From a checkpoint of a small transformer trained on Wikipedia.
Architecture: rotary positions, biases, untied embeddings, attention and MLP in parallel.
Training: a variant of Adam for these matrices, 6434 steps.
MLP neurons of a small language model. Each row is named by its layer, matrix (up: input weights) and neuron, and shows model dimensions 0-127. Each number is 200 + 20 x the weight over its row's rms, rounded and kept within 0 to 999.
After each neuron's rows, "fires on" lists the tokens most often at its 100 highest values on Wikipedia text that the model never trained on.

L2.up102,198,242,197,210,223,198,182,165,207,155,185,187,190,216,192,205,195,180,207,229,177,187,216,206,241,196,190,186,212,199,215,176,167,219,223,211,174,226,186,201,207,186,206,190,240,221,211,203,203,233,198,193,211,190,180,190,208,211,210,178,221,223,173,226,186,152,230,234,182,215,227,191,157,165,213,214,196,180,217,199,171,164,214,198,173,225,183,166,163,169,195,220,200,192,219,190,195,189,243,169,219,221,240,178,187,201,204,183,211,204,201,201,177,223,188,188,195,236,220,188,228,196,210,238,232,210,178,179
fires on: " was", " him", " being", " were", " been", " they"

L3.up166,179,193,198,198,180,215,225,214,159,175,230,206,227,227,208,193,168,193,231,223,216,218,217,221,207,179,207,212,213,183,197,200,192,210,236,223,169,216,208,181,194,210,206,241,161,203,185,184,237,213,158,197,181,202,208,153,204,206,207,190,193,215,179,205,161,165,202,220,176,205,231,163,193,214,223,209,172,201,175,194,184,158,203,197,235,164,205,208,180,221,217,222,211,196,247,205,188,187,200,203,220,199,228,177,186,206,184,229,199,214,206,194,189,188,178,205,218,250,218,192,216,203,200,198,202,164,177,197
fires on: " any", " other", " either", " both", " each", " only"

L2.up229,194,213,185,167,230,218,190,199,184,216,189,200,211,193,229,213,191,216,202,172,215,205,195,201,193,187,184,201,164,168,204,189,179,228,238,209,190,198,164,211,220,197,185,171,197,188,212,210,202,232,190,168,204,203,215,161,187,219,170,163,220,199,226,207,184,216,207,200,186,233,236,207,202,176,219,226,192,196,215,199,212,183,208,178,194,140,180,223,193,190,194,201,169,202,209,194,210,170,219,174,192,241,218,176,204,217,175,218,214,203,235,214,195,234,194,209,204,170,240,221,185,201,186,211,166,179,226,259
fires on: " San", " and", " that", " brother", " which"

L2.up54,202,193,209,198,228,214,221,242,176,188,153,168,173,238,255,190,197,229,236,212,223,176,168,196,208,170,191,228,207,171,204,181,165,224,181,205,179,179,191,171,206,166,221,194,205,219,191,220,220,196,193,218,159,212,192,194,212,236,179,196,180,241,212,209,209,210,198,203,172,198,200,212,184,230,228,217,205,244,184,186,172,191,202,198,224,186,185,184,161,215,161,197,215,202,223,191,168,209,223,171,234,181,212,194,183,215,173,202,209,209,181,200,187,199,204,210,202,213,197,191,226,166,207,235,203,217,204,226
fires on: " band", " China", " album", " they", "uring"

L2.up562,214,236,203,218,209,175,228,223,195,215,203,205,204,248,221,192,177,179,219,221,176,206,194,185,212,184,193,213,209,191,204,195,239,190,217,209,197,215,186,169,203,260,164,242,209,135,178,180,205,193,203,169,205,189,195,229,188,250,200,206,203,258,179,229,199,150,198,229,171,215,229,193,180,209,224,197,213,223,191,177,204,174,200,183,219,219,202,178,179,169,175,170,196,201,215,180,191,217,175,177,233,239,207,189,210,233,189,206,195,193,208,203,198,193,176,207,223,188,194,223,197,207,200,224,168,193,209,195
fires on: " against", "\n", "ai", " or", "s", " of"

L2.up426,172,226,186,159,242,212,198,207,157,170,177,194,203,196,188,205,176,194,186,161,218,193,209,226,227,195,171,206,192,176,221,226,180,184,199,205,206,198,206,195,192,172,225,214,185,211,221,179,197,186,181,219,172,198,198,219,206,194,251,175,177,244,202,176,196,167,213,195,166,200,202,186,166,175,220,204,227,181,225,209,167,234,209,181,186,208,210,203,201,183,191,145,213,201,233,209,223,213,209,184,211,229,201,217,206,217,199,188,184,224,199,188,166,163,197,186,202,216,191,152,238,200,212,204,201,206,209,193
fires on: "d", "ey", "r", " may", ":", "ni"

L2.up119,213,182,207,218,206,212,208,216,172,185,212,164,199,222,185,200,209,211,187,193,178,212,192,242,207,175,182,223,183,141,218,208,175,219,194,202,175,197,215,212,244,206,197,236,192,158,217,201,218,212,221,188,179,221,197,176,201,183,203,173,198,160,180,239,209,147,173,186,193,233,208,202,186,209,242,198,203,230,225,184,182,193,219,177,196,178,225,207,149,168,194,178,167,199,230,209,200,181,207,187,168,204,179,229,198,172,225,204,219,143,220,197,180,191,182,183,215,206,234,217,210,178,191,194,228,199,185,194
fires on: "ac", " file", "es", "ras", "w", " through"

L3.up190,169,207,203,176,206,205,210,232,184,171,156,186,196,228,212,220,176,189,206,204,202,211,184,228,192,190,179,211,227,203,195,187,206,206,198,200,210,190,193,199,191,227,226,227,197,223,223,142,203,196,188,194,213,188,186,158,174,201,190,223,202,194,191,176,195,182,194,233,193,180,260,167,168,204,185,171,175,194,209,202,166,192,238,199,214,203,239,213,202,195,208,203,218,217,207,206,237,191,213,195,201,212,199,216,171,182,229,214,196,181,223,195,200,151,212,209,206,190,202,202,210,160,190,227,213,206,216,184
fires on: " were", " in", " at", " became", " was", " been"

L2.up412,225,232,202,186,217,210,195,218,197,188,194,214,198,201,176,217,165,212,187,211,203,173,213,192,207,215,200,221,210,163,219,216,195,194,190,196,192,214,169,188,215,207,210,175,194,168,203,198,199,231,175,206,195,206,185,200,206,212,185,215,181,248,178,149,186,168,239,192,189,198,159,189,192,202,197,200,204,190,201,207,175,161,194,196,169,204,153,178,181,187,194,215,216,217,218,214,236,208,206,181,177,205,188,175,181,233,241,201,209,163,200,206,233,189,194,237,226,230,204,197,243,189,216,203,191,172,207,178
fires on: " it", " It", "and", "It", "lt", "ed"

L3.up630,228,239,205,195,230,213,182,202,202,165,188,205,206,171,204,218,223,195,199,201,174,207,204,228,193,176,215,209,184,188,164,194,185,193,177,216,196,193,155,212,202,201,226,182,200,204,234,171,219,201,220,213,204,207,199,176,181,186,173,163,214,202,205,228,189,183,211,231,204,197,242,161,208,204,196,189,202,200,220,165,186,197,193,223,188,179,165,209,188,197,212,178,217,184,248,183,199,204,206,198,142,185,200,183,236,193,184,206,202,213,163,210,205,208,186,199,154,215,217,208,208,174,225,205,198,213,187,226
fires on: " (", " in", " under", "The", "History", "\n\n"

L7.up682,191,190,231,186,212,171,211,184,219,192,183,162,214,213,224,219,209,186,196,199,170,161,177,228,212,176,244,212,199,192,195,176,149,222,219,189,206,212,206,209,201,239,201,229,214,197,190,221,198,222,214,178,211,199,196,195,205,214,191,214,196,178,128,198,199,206,226,225,205,219,219,175,191,191,226,226,210,212,189,203,179,179,165,194,149,227,200,205,196,183,190,203,195,200,192,185,249,193,237,203,224,205,198,210,203,225,201,164,220,193,218,217,215,179,196,213,204,224,208,190,246,169,198,199,242,211,217,187
fires on: " was", " been", " being", " be", " to", " were"

L2.up175,151,208,203,191,186,232,214,184,196,182,184,208,222,186,202,179,208,204,208,202,217,210,220,227,218,196,215,238,195,166,180,186,187,187,222,186,196,200,188,174,224,178,229,226,172,185,205,188,194,184,171,220,200,220,192,208,201,189,223,185,198,196,192,217,193,167,201,172,233,188,219,179,145,197,210,199,204,200,220,202,201,182,217,198,232,218,220,174,203,228,178,182,191,196,186,199,177,194,197,189,241,242,208,192,215,215,191,184,188,178,161,193,183,212,192,171,218,250,225,169,208,213,219,194,215,182,187,179
fires on: ";", " first", "l", "ti", " may", "n"

L2.up81,200,224,204,190,219,213,215,222,200,164,195,164,207,191,197,212,176,212,197,226,194,189,194,244,224,174,210,193,232,214,191,204,190,220,208,197,199,179,207,197,192,230,203,215,211,190,206,224,224,203,224,173,181,187,150,160,189,182,193,180,209,208,169,233,183,193,210,217,181,185,234,165,174,199,217,162,163,203,195,186,214,174,221,159,197,186,227,220,185,169,182,217,180,153,216,219,218,173,204,221,194,198,223,217,141,195,183,164,200,220,209,183,189,189,223,185,208,201,205,195,228,196,200,232,204,198,216,193
fires on: " be", " as", " was", " is", " became"

L2.up661,200,217,198,194,229,223,197,218,194,187,215,206,205,211,186,181,200,168,194,199,191,196,199,204,213,219,220,185,209,176,215,169,172,213,208,207,205,191,211,184,206,212,200,212,183,189,196,168,189,199,193,186,153,213,191,180,208,195,222,206,198,250,194,224,190,170,211,192,248,201,268,209,173,196,195,189,201,211,177,213,185,182,206,180,196,218,208,204,153,197,184,207,224,181,200,205,215,153,224,197,228,212,198,212,200,203,211,189,176,221,125,173,196,164,214,175,197,202,233,187,221,188,222,219,198,194,220,216
fires on: ";", "n", "'", "ian", " or", "ful"

L2.up307,215,203,198,145,211,205,207,203,172,195,205,181,199,232,241,191,205,212,219,192,237,193,208,183,165,170,193,193,208,174,210,214,159,210,200,196,210,209,178,201,239,183,191,218,205,229,217,180,202,213,191,212,206,188,220,184,204,190,205,205,177,191,251,183,203,172,204,185,167,173,202,196,209,215,187,235,204,185,184,204,190,203,220,199,193,203,192,237,168,216,181,210,232,226,184,187,178,212,197,197,204,124,184,185,167,207,207,205,194,187,211,176,175,193,189,213,176,211,234,162,224,178,176,250,264,177,204,207
fires on: " album", "ics", " band", "ew", " it", " Male"

L7.up658,177,199,215,157,237,185,203,221,159,199,192,231,184,231,216,196,200,193,208,225,161,183,171,174,183,226,184,174,221,202,188,236,204,187,209,212,204,220,203,197,192,218,222,198,226,216,192,193,198,191,185,185,187,183,207,163,175,202,200,218,196,237,212,203,199,174,203,194,189,213,246,195,188,160,208,201,191,169,173,191,183,201,212,173,219,181,231,223,195,186,174,231,219,219,223,158,194,174,210,215,222,166,192,188,158,187,208,205,219,199,174,208,177,172,184,218,209,222,238,197,215,199,212,199,204,177,194,223
fires on: "-", "s", "'", "|", "n", "04"

L7.up717,239,162,202,195,232,158,200,174,164,157,196,218,203,178,208,228,196,195,182,180,194,209,211,219,194,228,205,220,186,204,224,201,185,205,216,210,216,151,185,198,204,217,209,219,214,216,207,182,193,184,243,185,191,192,223,207,207,227,187,204,195,193,231,202,188,193,194,216,183,211,235,184,202,190,228,213,214,254,214,188,205,205,169,245,206,184,209,240,190,226,210,215,207,179,210,182,200,206,188,199,203,262,195,191,222,208,236,219,239,211,186,231,167,216,213,202,193,219,189,221,176,179,214,214,226,212,186,202
fires on: " in", " is", ",", " of", " ("

L3.up5,184,224,193,185,165,186,227,198,172,212,212,206,168,225,202,186,194,203,198,158,225,239,206,203,215,177,196,225,185,241,204,189,195,205,224,199,182,193,218,188,172,212,204,185,211,198,199,206,237,225,208,201,191,167,207,174,175,218,207,226,220,205,209,209,192,210,202,213,195,214,201,178,208,210,204,191,208,222,168,200,157,204,220,170,183,167,191,193,223,225,221,212,231,188,200,199,181,203,181,176,227,163,221,191,183,206,225,210,209,162,252,186,224,193,211,225,232,210,212,219,208,196,184,206,225,182,220,168
fires on: "s", " War", " 18", "t"

L2.up12,192,189,184,193,173,167,221,164,180,188,181,210,185,148,236,221,201,185,168,211,191,189,169,199,221,227,202,221,212,180,222,212,230,218,208,197,213,185,209,175,192,169,205,213,210,200,187,228,196,213,226,203,228,204,222,195,224,189,179,173,209,196,196,193,184,196,206,215,206,202,214,193,183,222,197,189,207,211,225,182,195,215,203,239,220,191,172,209,211,210,195,181,235,183,206,174,227,207,179,232,170,231,196,200,242,219,192,216,216,173,235,179,145,165,190,188,177,185,251,195,192,195,190,237,220,221,209,215
fires on: ")", ",", " ("

L2.up266,201,227,185,205,192,214,214,200,200,138,184,192,193,196,228,235,196,158,193,204,204,207,169,181,228,245,205,190,163,209,181,175,189,228,206,209,206,199,207,208,193,172,207,188,200,196,209,201,204,198,151,202,202,185,216,181,208,190,234,176,235,210,218,187,190,225,212,204,195,200,205,178,215,182,231,204,188,186,214,187,241,202,220,202,196,174,188,214,218,195,190,180,212,210,229,209,176,181,190,185,178,191,213,171,231,201,160,170,176,169,181,216,193,226,176,214,255,178,173,198,189,206,209,217,209,188,198,219
fires on: "\n", " later", " which", " that", " such"

L7.up371,212,180,234,180,260,193,186,210,186,195,195,230,243,190,192,220,226,200,190,223,173,224,206,196,204,214,200,219,189,219,195,184,211,208,197,208,191,197,193,222,193,195,183,188,176,201,227,163,214,199,204,165,194,194,200,197,196,207,157,209,240,176,209,210,202,195,202,216,182,174,191,197,197,191,212,227,195,197,204,185,184,205,188,212,215,232,214,242,180,198,212,176,223,192,239,225,182,185,201,160,199,230,202,196,216,195,185,183,198,160,208,212,173,219,190,214,205,192,190,200,191,196,215,216,186,208,196,247
fires on: ")", " and", "\n\n", " early", " (", ","

L7.up644,236,182,186,172,200,195,149,191,175,175,212,218,205,208,221,174,211,207,202,187,161,201,174,239,205,234,204,189,171,202,197,230,154,211,193,233,175,187,207,200,171,200,197,185,194,185,197,219,192,213,223,196,196,235,195,201,227,184,171,139,201,222,201,166,195,207,223,200,149,193,213,220,173,199,226,250,204,197,211,197,228,182,181,188,218,222,214,191,218,184,215,222,192,223,195,189,158,197,217,165,194,204,200,211,193,206,196,148,204,208,211,231,199,203,201,175,193,193,209,226,195,176,218,200,164,207,185,218
fires on: " Pur", " w", " st", " Rat", "dr"